Weights of a small transformer language model: 13 layers.
MLP neurons of a small language model. Each row is named by its layer, matrix (gate and up: input weights) and neuron, and shows model dimensions 0-95. Each number is 500 + 50 x the weight over its row's rms, rounded and kept within 0 to 999. Numbers have three digits each. A neuron's up and down rows have the sign that makes its largest values positive.
A block is one neuron, or neurons of one layer that tend to fire together. After each block is what it responds to, as a language model described it from the Wikipedia text at the highest values.

L6.gate33:508477502567505460433496412471504480472484558479433465512486526482506558485482545525537450507437538503530422446526455519460608368524481531456565533465530486482458487433623386477515503473528428549616489550469415539453464500504503519500566546523437507511567474449463509391462532563514556575
L6.up33:540494465505445490470570529480443436541469545511526435497490518565474502475549440471446506429523392430490472482508531481453519372496573537452539578449546475523550567470539534429601512503516531498555458416502562519465522495463570576516623504499539502494529479565481489454425518511563445551
L6.gate225:551541607409424436508556508524509483530485426460556448520480543604351544557550505473533489464524514510469537533463524499470450432515510494531601470460528492424511549506566584439580445540612419483564490417408551510507504469415537508542477497453527558525627543466496507573445553502438478553
L6.up225:535479546479453465492566505427488494431537540496587526530496494467556508475449427483544459441486497524514628497452499431515483513537570419493577523475496499470465401538531532430543541548522550520589462565493520463453527483476558572419484520427459542515483488570507492531470528506482542512
L6.gate246:427531391492476491458490523505522534497476418450435461558512536419471535594434544452533565489484456569512482549551525419546500483470448554552474547517507509506554508389511583527506574634511507430556518483492548552460514313445491474578530526497461503492491575479502465426535448529530558554
L6.up246:505531522463513539469477516475441558512404452458427513549603549343520567563430557525534523460501431579454444590511518445492454431520393545577475594535504559502503468363537612549492537554552472441538487459449565535456408360417494451551541507487437535555526443439490533461485482510532550507
L6.gate788:545450528489458484591446512461542513484552492534538480586478422501497491522513432465511426483523468453533465514553450540486502498483518402485587536446498448467498482438604485580539526399415527559609482481412490462382502507450478566476540437554577489537563575482493546477575594528443506595
L6.up788:513561539517476509520553523485533512503579618448368507508515505565444589478538499438510522438546468513484553494428485415464508369537495505463537451478473495436481528501477580478569425556471492548520496507484384565521538479461498498533426413585463531478428505592492502480487537550505444568
L6.gate870:467510458471433517468462467514521453509526506481505506549546551466510488556400525450567516482551496491498358485520483445496478466561481558566533569516558505475508365399544576519470461514464563574496491504492466580510463466482492450537479510494493472487560474564434548467468532519472513585
L6.up870:542508458508489416407521518494492475529499599531463445516555451494480477570376513570435520534624540507489432471558513487496470503506465558443572503471582567456495478438508567448525441499489468564589539498483529633486546504480533435508542608396511474540485433460459548411461500452477448538
L6.gate905:483466539459429517431567546412485484599525491569502542588479460567435510495462515528501480539475501537406476492473465489461464530574457520496432515485536451436458490558532597538552473472455493510526491528485464533604519555430551435585490562505515560594508548521471568486493508410515485537
L6.up905:459436490503539476532458495462529468509535541477445540621628484517502519470563535524439579499559553463512412447546433410528522594487463514594445578489599587556459575436575530571476492448449612444440448495458554516509512470439505555504409504436464508531427484485516572405530507536545504486
L6.gate937:485608514499438486590467465469449501543405544521383427558481534558468459424581503531462518505454516526495536435482440522436594536467466573557427579559561366435547529421518390583470462398514487473607483528404564557474572484529508490564541463452497519460421629510531504504500490492497451494
L6.up937:432523485411400520505435490496448529484471518459488484532417569461446504482543514464505486566428538544582543555518484476533521483538479475476539449422625467496529565448524513494527487560556409520590523486474467504389531536429551554518504511464495532459465501538485485564473530671550482544
L6.gate1022:488422484431465457410513598466460441521387489615392503557519529445485563514485499464500535476493573553451520561566508641539445440533470549446444517400572515487544483446570504477524479557545601470509443534476535501490487500543486472472499544481499463507507465518474504400537556336484585571
L6.up1022:515428512427525456507513537494491431454558562542430619564533458495474450527356495503533410518477515555385397474555530575552521452556496565515494651511544550412529473453518506488494509544436567507497473487402478454444509445502448454590513429494516586494487444514496497528571554385517489534
Description: First digits of years and date pieces in historical text, such as the century part of 1540 or 1690 after c., in, on dates, and year-range dashes.

L6.gate85:457472475539489392550436536406534400597354494525581490525481488465428431439510532518518550438534499560469530519531550486583654517523558468492569505468553464479469476418428439547503473499608453445507527449546453545510531462451401470556349453505576538502485565457487530434450516524520508412
L6.up85:445519545499450496575588432492498523541604484609460472563485495544500461405515521509496501526559569513505544441475484542481536510542539542477475518448643508458542445509486528433614331563557607536452480565479469449570574404524421480511460495478472480399488511579564516548570482600504519478
L6.gate189:482501523469535490469512466473477507490498462563462544474585475546529561558461572554469530479500466448594607539520439537496540465521535451443467549552557592492485561570587483367507438510571517449531577423380447455488525476559433424481400498520467530571433488487452499496589509403460485377
L6.up189:424446464599520429487565539605546553463507464493529369503514541542402519522488567544555444510501552483517558487542521432471465514519455503541446470606499529569479541465528484530572453567473580500416495546483518548503523434455476477510432411453494557538554442499547427541544551508504519543
L6.gate198:595523532396438523571529544447593513555425615539482482514504525548512386471610463441475520469533524461499591516492531526485491451485459577508441494572454587541474554493498605550514601541497583588522529544448545479477568478547560662486489455417507537532514506521536499512469468462508476466
L6.up198:506507544449491493515434426523503475446583499387433419432480461558445507473497429485470520436606487517559464560579474507515387557466521463524391439606418527441484498579517621427559445577482450522553488590486496518483470443508456487561493509480560504591526524515461475538493476604492476532
L6.gate439:434441569481524534460492477504548524505521534554539512557553462500476472582494561504433522571543480591573547444471498508476462481507499498555511637621500501423443482480419453464420545517595498467501494524477486406493523324516602480570457312460559512477481536497528450445490473503470458527
L6.up439:508481535611466449431493525593438550476507451551549425468483539499495468528506599496522405561525500583569545419545473486577492522415492507513454507564488490429431485546472589400473465516544406407491500465489417422480497485488535506485489561458602574575486469526494464465490448527512454515
L6.gate495:475562584517460531527458480412428533494500514479545499547472562439540480546496514460489455579538426516579397556462470513513561443574519491424484477496579535481508522504519597482490470498518526542469565513495433467479426438470516541486376513432489539532578491546505479561510486406545516571
L6.up495:491626525533542503491498528475485530534438526450506457493503538430521551510509531495594422544521401511545482533518425574512510494535465508464477415484524488495527574469540584499511463541526600517473547522501444379440460445541466554492406552452487583508562441485540457502524455468544560592
L6.gate557:514564504472560478496470537427554535514428477644483555474450548553434536492509485487540446525557524610500549580502581606522655432513533493513472496473470594515467459502455508482576545543517518518425473488550519499463509543475557477478421429543565556459485529499469528542586436458409455515
L6.up557:524470557539559584423461473511514522511544452536552515504503528515432510527489446490542477441612499543538553553509530580444571545556575484490552592457515530544502527437427474536566446579459465512428513511562472508401565524451554559537528452509503448485479487568511477404613484623576553523
L6.gate793:551478417551531448499585523552673481483451525453586512471488439471535568541560574491460420519604519506454518498486441478456520492587469486509516530471498514446554483560509612588432477469542387434539449494488535433448450504591553479448535495444463491550586607542508596486500554515519548486
L6.up793:530531470510600518502512465505633436549457524479493519462473543457545529484473458467463381487587538454410503506411438522483572461555486519496551496473526563494549555472455610542500564444553509463477421485518543401411403569527424483547497528458450591546605593467589562476514525540562529534
L6.gate856:521513508454436466505512575567494527531470453521520511553493494405448579481520468555581502425582519428524430512547499459504524530463504518519403556458432375564505466486536438530464377457537543483454525436479457519495467448525397524537394440564454425543560431622486475525526512552441452541
L6.up856:569488454456448573461481581503547591467487537474492472551575518449477497482505539609442477470568592572448548526608515457474456528444498510443554588544349486503472530463534471459486488450441493404547506561509479517380482486462541443467575517566499469572550506581417441532490512556453463507
Description: First word of a new phrase or clause after a comma, list or subject: adjectives like high/low ("high yield"), clause-joining "and", critic verbs ("described", "regarded").

L5.gate71:469436527514512526519457487479515469472465455472416484491538496441529498435466479545533510554499471573461394520506490531508467512496480566466534614442510421470507542571494540603568488501479595467483505559589539548540557551539390476500478415457478533464490494525529540582492522535436512650
L5.up71:524428532492623489444434401538526527586466458609562452446485524401530439505435391454533450531503478498551551430530516492515514476455506570559517538544503498537458457561432514492445540576550488469499552513604409462517428422548502520524520503441463548501487488604511397618478492557539600465
L5.gate577:525503506422505554432560526535489452503452516597526546539412489469554534485475516462421557452528441449479558428525508432430422558526437540440526391554436451446521485546426413502490521426450455506469520539615508463477518578432498480513540436511567593505492566532536482489485512468546516452
L5.up577:447450424523388560504421481471449508595476471436446546462561549538496536513456503538453509489472530544630510444480465538437465513591493467419497510470427513463520502539561565540477501503539526520409460547509451525483496542558491516589503446478436521513479395475473503519511514480561531454
L5.gate959:560432488524513539450440560432579494387501469528472551404445568476479488552504477568541539467433467459472518535511492517564408402408504501528524530472526484550519425543507448498473471487442483489472476518511511583551532494476475435523577544417468450556568449510500439463516528496528550536
L5.up959:474421556580590475489466462560581538527512423460483568537532481569524488536507496565553568478457438466472507495486476477466471491499561567460564565494485582482499438470491483437506375445549453486530533461561524471552529418535447480587446487557558457554537507555449488617543517543566562583
L5.gate975:455450488592489516488521464451440414492500354583502454541485473579506511467460533594503488486524486436503533565590575516445478491458515427518496562551432441467469596575493503470545440484413492360500468465480436500529551434451482538498548500529510491439446492581402503525424527505482563442
L5.up975:486545486611493570509540555536459497557566401490507422468569430489527546502526497555489478489476488496517470413359467480404457440502481555601559506465541513482547508508469384474523500513468525503544487544453555448570565563451551600506443446489509506518550530558424510528476485492454557494
Description: Coordinating conjunctions such as and, but, or, nor, linking a second verb phrase, clause or list item after a long first part, e.g. "betrayed Eś and went", "unexpected lead, but".

L6.gate147:546533435597526657533520480608483509484526535528533489430553446572428553486490677580511519535492475593467552462526543534514421488459540533513527574347512489468468462541538397508554492488532513454515516480466409566553525464470436485497474428459506505500527514524425508467447504541562578535
L6.up147:412453486503559514482536513493512467488530467528506446574406491571485530454539498434475535513505477582490485453503475577405508465498483489527510435440452513516509498480412537436487534470512463545485574410517466537520509588446462561453510403454420458503503503514451509451557511538525530532
L6.gate150:469464544475547502475660489554536497489521489466558486476461451442488546537531464494444542501485463566562511483500464486630499554494567494646422565536579509479456522492564517534471598585484527483546483525495488514482527509508541446473476514537448539497437449477508475472468422433455466442
L6.up150:474439488523407595424629544496534476496480445507536483424508433460470479499513580537490454531481516547555480494578545511519518508569505550550445491466647536475577516544525532470467539575448480459447498450430630567506512460522519504457380458551535591534459517484527538511531460504474452484
L6.gate164:502477509524503491545481544454489518562492535501482607495463555472430479466522543544497551453561545485488488493482479446491460472473607420432464491452539448565424480585537530476503523504494455507474478502494493505497502479507561458486497504584481451559523485444420568443481510559509539454
L6.up164:527502496442508503585515532506465490508477497547540437564435485541521474399481564505466507571533500467535478512452495504425492443483506495508472446465510405562450538494575453487491502464404487467537504544634515513470514460566572509420553512536493458446538509506447600494592530485442528425
L6.gate301:451400408549492496600570516557510521515513521485539446469484586478517542503529556416495522511529444505429475462480461520454472486473379520587491543446529528490483433549520451466499509524407521463509548442421527426570489468505555441517451477476536455577556523402450482539542435466564500542
L6.up301:497416429523464498495560489542489549593513578434508489517422618581528495484465545485503495554503375545432501399500462437529436474599518477518461477461598413537462429453502512531518525511443456498474510490474450547502445511452499377551452452532521490433635558462529472549527496551573397481
L6.gate388:436548593393527582492523506533459500460580473467545474529501544481386552561565511435418502403531496469500505480535530462456501521441467543478495488442449482488558455556541493471513544473458447529540589474438436516433468507534458478570470468457407446512562543511518493532451458598517496445
L6.up388:500452523476516550520468465543483558520563434525512536547465583509514479509524478488460519439497558451472448546456482534468500482444474515511517466444437435538567485496562549450405512441518461556534617438477487524503453427450418517559524557540456488541521461527541447470464462554469471501
L6.gate426:573577484528462495439611510451581486479595478403506536454532479477608493506443502437531373465491395454499421463479379533496426487470544410621480420466582509423403477489500565519510504596502502512484531499471541483520507554549505500548520551527515462433549500499607529458523508544578579466
L6.up426:467491489510512490516559461528529506558508514430522517461528499512453509492471522521538556408511560563467470468481472562542471627507529584544574480459404470546603473416472495535513519398501503536456473529501461548512529520533621490490444512551475496559495430504455587578554481414461566511
L6.gate859:539427481534486555454543485481493540557524473470502553499559434583411451416452621510427551577539488486515514563553476612510539477519493492541490448495422548503406436448502570523469558468516495436497555434383517459555472540497516522459552444525453498473422446478412469535538427479507455507
L6.up859:491443472509552520621498456535508603462529514478517503483476443384438524435536434478532533527594479523506337608435441485538447494504516524510435465573478437511492422429409439491470449496471487471494540450490482557503455505514478461552473478518496576559584537461498553462467424485561474460
L6.gate942:552452450472476486445508477548641481562499478404410584483514532510525516572502522534456486524496534518599542494540456547486413505485412523571510458505499525415518452356573464385429527490470436467532448485459542531446539542430527573444512474550574515537560505474491551492489507498545570575
L6.up942:512545489530448594531563516429464409570619532490463464499578498524548459479454535521471493528518547547540476528463549535567518436490535443573590463469501500574458467417451494416526470426538520542612537449563555466507464529452448474512502517477513573535511522431414491547516459592560498516
Description: Opening === or ==== of Wikipedia subsection headings (such as ===Albums, ===Films), plus sentence-final periods or ). ending a paragraph before a new sentence or heading.

L6.gate74:552502423445462483546440588506498415417582535468435495435473536458572545515499441458531558480520564491529424507581527490453531548520507496635515477559521493525529566460554478519518546543498611453473492512517489465551465566543497450504570459428406421465446466528520489508531468504558474500
L6.up74:522515456471443500517488472527518498492515606429519458561492516540465551463526461470558479444534556483507460518574497495488465554558479547600462506590503469481519489449555414586589545510544562502504492552550513579505490541533514417498501512416376465414500397578493436511462449504472428541
L6.gate113:611501439594453454606470511461509442444548493453488566500559467482602515522600475446546483495543479526426525469528400441569462551552472552437466433498521481461487527434487552465567467494493431432580493503583465533413578454530518574470426458435470412526491510510507614506635491590546497468
L6.up113:446620513631534498469532475435471506526423486398495529530554604483535561465465572509474491476517551493492499413511449520525546504516429524534563449486516439470485427440525525548538480518460496536494531542515508478465478477468448582509493418453559544397553531462498487532418502465505505468
L6.gate149:543481447493636384454510486532523469482548566470497539447689554526479421499512462565463459385511546589532433418542406493526460437498516501522564501492492386530503533550501539555528528510455573528524540519484563502444478574503532481587479574477496466573459424520516414549444561442481613562
L6.up149:599525456504429530507450419496449420352441502504454488535426529542515564563578503470444531503400480497556405406556418456506495497479468577523500463536496575441464514565443692447477565455440601584545428515564483481532492476489560529452521552385477479551472489451570463509503490537526521498
L6.gate188:483618482551543530499446534509591402424540466524471437503517513484516422473542468506491474361464443533461533538541522544541485541535482542523448509541499492500435495500482496479570497520449521531533507477435597520521460587486357554513488454417532443453469526524493492533445530577557523523
L6.up188:560641563462583552506441483502488539589432534459510459500430531477460541579635461435639497535566444520444552431562476582486510498507560529431516396532505532542478436489566456561574593501564436479554570528546385565503561561590461590540481478469486479588390471489549500565566543537599528487
L6.gate266:507614468530545530481522458482466512515473460487509537500479469515490571440511415447460535561481562526470526478447499467493514549531462500550450422438452574511558376509466508521514504460498554523548428509536577410468471509506479494484521464495476494465548544634506489522510504494570565471
L6.up266:509583402540440489551532499510443597549473431436525524485447463440479561528551437508460506409449585463432466530554516525466491521521422453577487529468491545514544435442462434491514389517522532493549473554646552493440424519525439481562529477413473462526534441552550502543516536537533492487
L6.gate488:539524439508516567439458438518487557463541548473454475468529544514472470520599484598399553492489456455445407510461516419514596452533503555603425603532498539510573501457447479437526497594490455432553529481513447535467481552467452498497549418477408471483458526522455484454504515482544544470
L6.up488:585530495510596441401542489473500498585514562536434554522453590534536549523508517511420520398501505462523490569471456502560535511487461441532526526474465460536474410573452506396513551572502426444500550459476543609375468503557509570519524454545448488445475437596595452518502546455449431519
L6.gate997:468525485519429479529501542523551406451513390439476420500535529452497513553501511474472433542428456455466482468632469528535540462489488560476472520551489493399515403525475467544612501568484527401610527519528584518395465601513444537418573467534521482476512553526503445564485502492528533505
L6.up997:525432560516557459452498570481560471524485545417504520560458484537562480519579493505445469508473443429476570504481561440489506474582487501493516500547574549396549439475490491469599525501500524497541530442526579552456497585548435610526514423427494444425552433484561501580476505450507521538
L6.gate1004:490523465546459482427507538481492576441482498512553522514515516482427533480504432416441539476507564446494553482567543480505534667495470500479417479505462538450570447514596541512506517501516552407479544474636538515492503516519509658445505420502506467387514427469475421501534454554527573529
L6.up1004:545523448470492450515488564600474519348448437517504520467499541454471552515502425495453545497470547446480573507534501582555545545520482511557470504515516495540559402490497450504550490557408509378477538472563563556423518641517452598576446442443491422474497452559516445517511453475465536533
Description: Word-piece tokens that begin or continue non-European proper names, mostly Indian but also Azerbaijani, Chinese, Arabic and Japanese, such as Krishna(raja), Harish(chandra), Hu Ya(obang).

L7.gate374:456541558478480477523447455564445456453489480504399543530575508517487519512534537493501434520484501504474406484484487551522472502486529476504500458465500518480541493436634474593477524488571474554502465537473528517514442543500481498539583464504458559546547479495508509454501522518569398566
L7.up374:506562498532483473455425501557478496487525443524426523479520467409491518504530494494458490555452501548491509554511541502516523542481451494409574459528576496386526508521608494604473517545529497523492525499495420542493499545465611595471639578498523484613535588560553447522506501522505466514
L7.gate430:505488473521443499475534497500508546549489490449421519472481515411514455496429514483539461506444462578518445452490492539491542387525484528424528510562527451431479493398523493453512467512539466548595425510489455554458522577409491482549459533500506390532541545521431559439606527436555523487
L7.up430:599557576522525533503552449542493494496472381510517437481469541551456528459521516564474518482415475601526549400542522560461549497404452465430514562515489427545540514468585366466500481561446526490406493440454551570460423447479534548495470508532511597477538512498507488502502542490560511585
Description: Century digits that begin a four-digit year split into pieces, mostly after a dash in date ranges (1892–19|14, (18|17), 17|22), plus scattered word-internal fragments.

L7.gate11:505498535602422524506618496527478517457499537418566495528393566477576525576520549460500589502587460552478511486518523508446476482538453558509458497491481519486454463465582527469503504451565510523550525461483566493518569604374413519488362479571506582536593470559428497503532435429515472518
L7.up11:496556442454544522472460530444498479508401510486548526421469488395389444496528560538564404454528433457499496457498464491546528580436551502501407463480601512530429467483534569570461537466540543540479458516397552552540617494579554420536549513464428606522506516435561471554424492572479504500
L7.gate578:556502565513505494495510414526552641469512511343559480480382531505529478538575549456543459496514458529544484581538450476443486534535578479541442453482528478524413473460530518476593599544448471401455516494461530542534449513469585529540472485480432598472482468466467499531615544495492398481
L7.up578:506366557593525555494639397519550529459515482518591441543506492468552418470463528493512552605497446524535493525465459485488525491477600492519466539511544539469636462505503492457490506540505503494493513468468553498536563521428502486544436466445390528573470438524480472483528437535533460443
Description: Periods closing a full declarative sentence in factual Wikipedia prose, including fused year tokens like 2022., often before a new sentence or heading; occasionally capitalized words inside proper names, such as Climate, Youth, Meeting.

L5.gate179:487501389523487502442528469539550430491464423444527547470536553484533508546540455511384448462605616414441485540496453587432524468527385432526485472507519563439576498465538491528547433483429445414556564422512500498415529508499514476499584497444434478474402505492423490445432564493514439507
L5.up179:511531433507639470432552512491523432437472460510522532517545529483507530538603401500421490515508560572435486528469423490574524513485483481570459508512473535482478483576468516532520485454441543438573463494513605474414506450407440447486549487368505451482460495546431395500410464441455442541
L5.gate339:552463410542557513491419520407509556414440515471446417514453568556449549565518474494470448522527523433527415556537451453595510466457483523518429442539528447507558401495543511498508550511471453426558408519562468551497494530494585542555461448485453448546482586542493373530496606504459493432
L5.up339:538477468577508451496420519415517573425534568472448451494521523469419547502530488487452473518463530429513480569569491405557455503471493541537398494520500508494554423525568537478563539580492477413611443500560513520522498509477592564441438448411465514485483557585392407507515590510486536452
L5.gate508:535556441538442489485500560509463440521502490534513482486504518531519458601598451473414503496517632485470587462514503518504484515471433512575476447434496537541480485473512496450536479507473551401560508502553486542497447567541521535588469427515491464582581452476482448474530518606530439502
L5.up508:499532482464402528515469503502507461530554520522517502451457576398450428566522508540423571457550519485512576446525568495504463583466476468527496411459544546528497440400485470506470539487542510477567562544518566532533494576521529514520457533495462461491575515525429487464565494515467496528
L5.gate947:571530455547468536516539539498407417553567493607439528555557639491496519500580503573532468451471482512513464402502524449567452473506521509513466522524533471465511598414496489515528513425467611462446467556571432560527519481509539443473547478421482572433477480522418559391619439467485501508
L5.up947:527514453542444468535466501408464401445485496589478512614493618400508484512464469523444505518505512486481450366570460466471424423526495572506496532519544450474527505424534519534436465529474463471436482582556501562500451556517549465487557480549502615524485495568540603413581533515508502496
Description: Middle word pieces inside transliterated South Asian, Arabic or Japanese names and places, such as Harish-chandra-chi, Kash-ī-pur, Miyano-shita.

L5.gate0:455560509494516551530499526531533542514442497408541450450453461532491529473496430483446558413431535466543512542542528574495401472627431490593421508475432502503481487596445476550450462512530444476491529549398567429587494441465561526499439424476462514418484553486424480551499537406470472575
L5.up0:481506550509548506459527495507502485449455540507541508471483537442480425481474595475611588521472446597509402528558546484553452482511502549558455569436512542524392538573505432462490567491495500477485464395598465550488485496476479486461566452548458551428459563545613450543500385516474530533
L5.gate511:461490490445428470524479556553550453602488520507426497525578600480487485582468526480448486464375361451439405479427498544475547550525487567472473486509543445447563549434468433526417527470493474520550497459495510453496501500546504483605550421471504553449461513546480487558519461593514436447
L5.up511:533455451474427482470459523542512515566443521592438426519512518555475547523476477513461448494521532418487460432562463523542497447482551489541454441447427494541402552467492491508533512468457539466425490491404492435534551437588460467561461446605443518423565452540518489395515503495443417394
L5.gate912:424525500496475497556549511525442486578572508440500552514417570549449591499473459454531539413462426602411463425571637503506447461592465527562528552531508533439532419533493509499411473549460421435469463499494431467551530462493499518511492527467447538492410511464503509466529486472536505464
L5.up912:555391524475525479493558519523484502517486511450436483549430546535399529521487465472496566408561443560439510413498542464492506465571413526592361445494544536551509453471542531467460492465425492523550440454526478454513524438542467446479462611500474553486385496415477454400500490519569525512
L5.gate916:546491576509557559469590480519496633519545440549597493518443512522534503475547434457519480440531464465591411563411456553614472518464529551535530463528514440493429462411515545455438474493513530594483547535435553468447576542468494482586487522481531556611500519461511412540476374608493489541
L5.up916:426449524527468567474570568487458493521539479457544542561355427510483492513469525475472561490505490482517560436464518421508461515577518467471494576535579388453505433628524435543517511569475473498536518454463523486502642457456517489438471505553451487456499526491594494519564557536568449478
Description: Periods and closing quote-period marks ending a sentence, such as beautiful." or Dundee., often before a section break; also years closing dates in tables, like May 26, 2004.

L7.gate876:422459503420491448458429508467528497503469405537484447519488473439465504450505501538510432510418502598505492534559522479582410457521514401444549463521450501510460518514509454458495454569539515444449524528468533598530510482561443551574487370465431520523486422561491555522521616549599474492
L7.up876:425428550487542502473576432413535554426560519574515473468554473575397400460495437473561508535375505535544496603440590507555478490438576413455495487525465466442431531494516518466512473468518476419562469637483499490524467506472400503540501440471510476483493492574486511564480616513476560445
L7.gate889:494462525547501570475550479441546447550497439578511358475510425447510520615452479565526434502453558556469507514657423465494531507431429541502341567474560532494547536463570424556502432436485594441459583591506530497455455444599483539547466472535497528558523504504525489532576509457465570443
L7.up889:421508628620482567536562505539573499460523448527550475516517481431434431541504539552540431563420494620483570521524529536457313498470444526476364511506553525448529491555524446468560442520504562490540491547452463471530483512560576556461427446559506475503494474493537501516478437597500545478
Description: Conjunctions like and, but, then that start a new clause sharing the earlier subject, usually after a comma in narrative or biography, plus sentence-opening He/she.

L7.gate398:578573543469536502515514478550561529456466501441571504476612603495467503494485330453526517465554485470515510490585497508524479464488458508503501493512432476527474555514575489538644454457469562454398531482598539498521500516484445445526526466426472504431487526427565492478507498493521547464
L7.up398:601566419490475518458397507452554448463558519446460461506531546467442529526425520509402506478527444564484508490577471492563592529503559571592534547536442526497519498519581569503626524458421530475544584548562502509435391525549319510561519487491495454532512548519463504495419490499485526496
L7.gate553:499627397555519583463539520544470489442493425441472452474556492419537498528543504480441463517535519485462450494447461478502570446484493512570474533482503542467564506531562553570477489507449548452469458593568505542527533476437573498524531526432445445568473522559440458473477574522469502510
L7.up553:545588375515531513528554516501527545527400424508559455475541501453530440512541502529452477522531556521440447484437522414537629459465548566515488487516500508447538495496491476503491521561501566496427506596588482537509538528534510408567529493421440491524409500537416499489514602550424520526
Description: Word pieces and later words inside non-English names of people, places and sports clubs, often in lists or tables, e.g. Nah-id, Turk-u, Maccabi Haifa.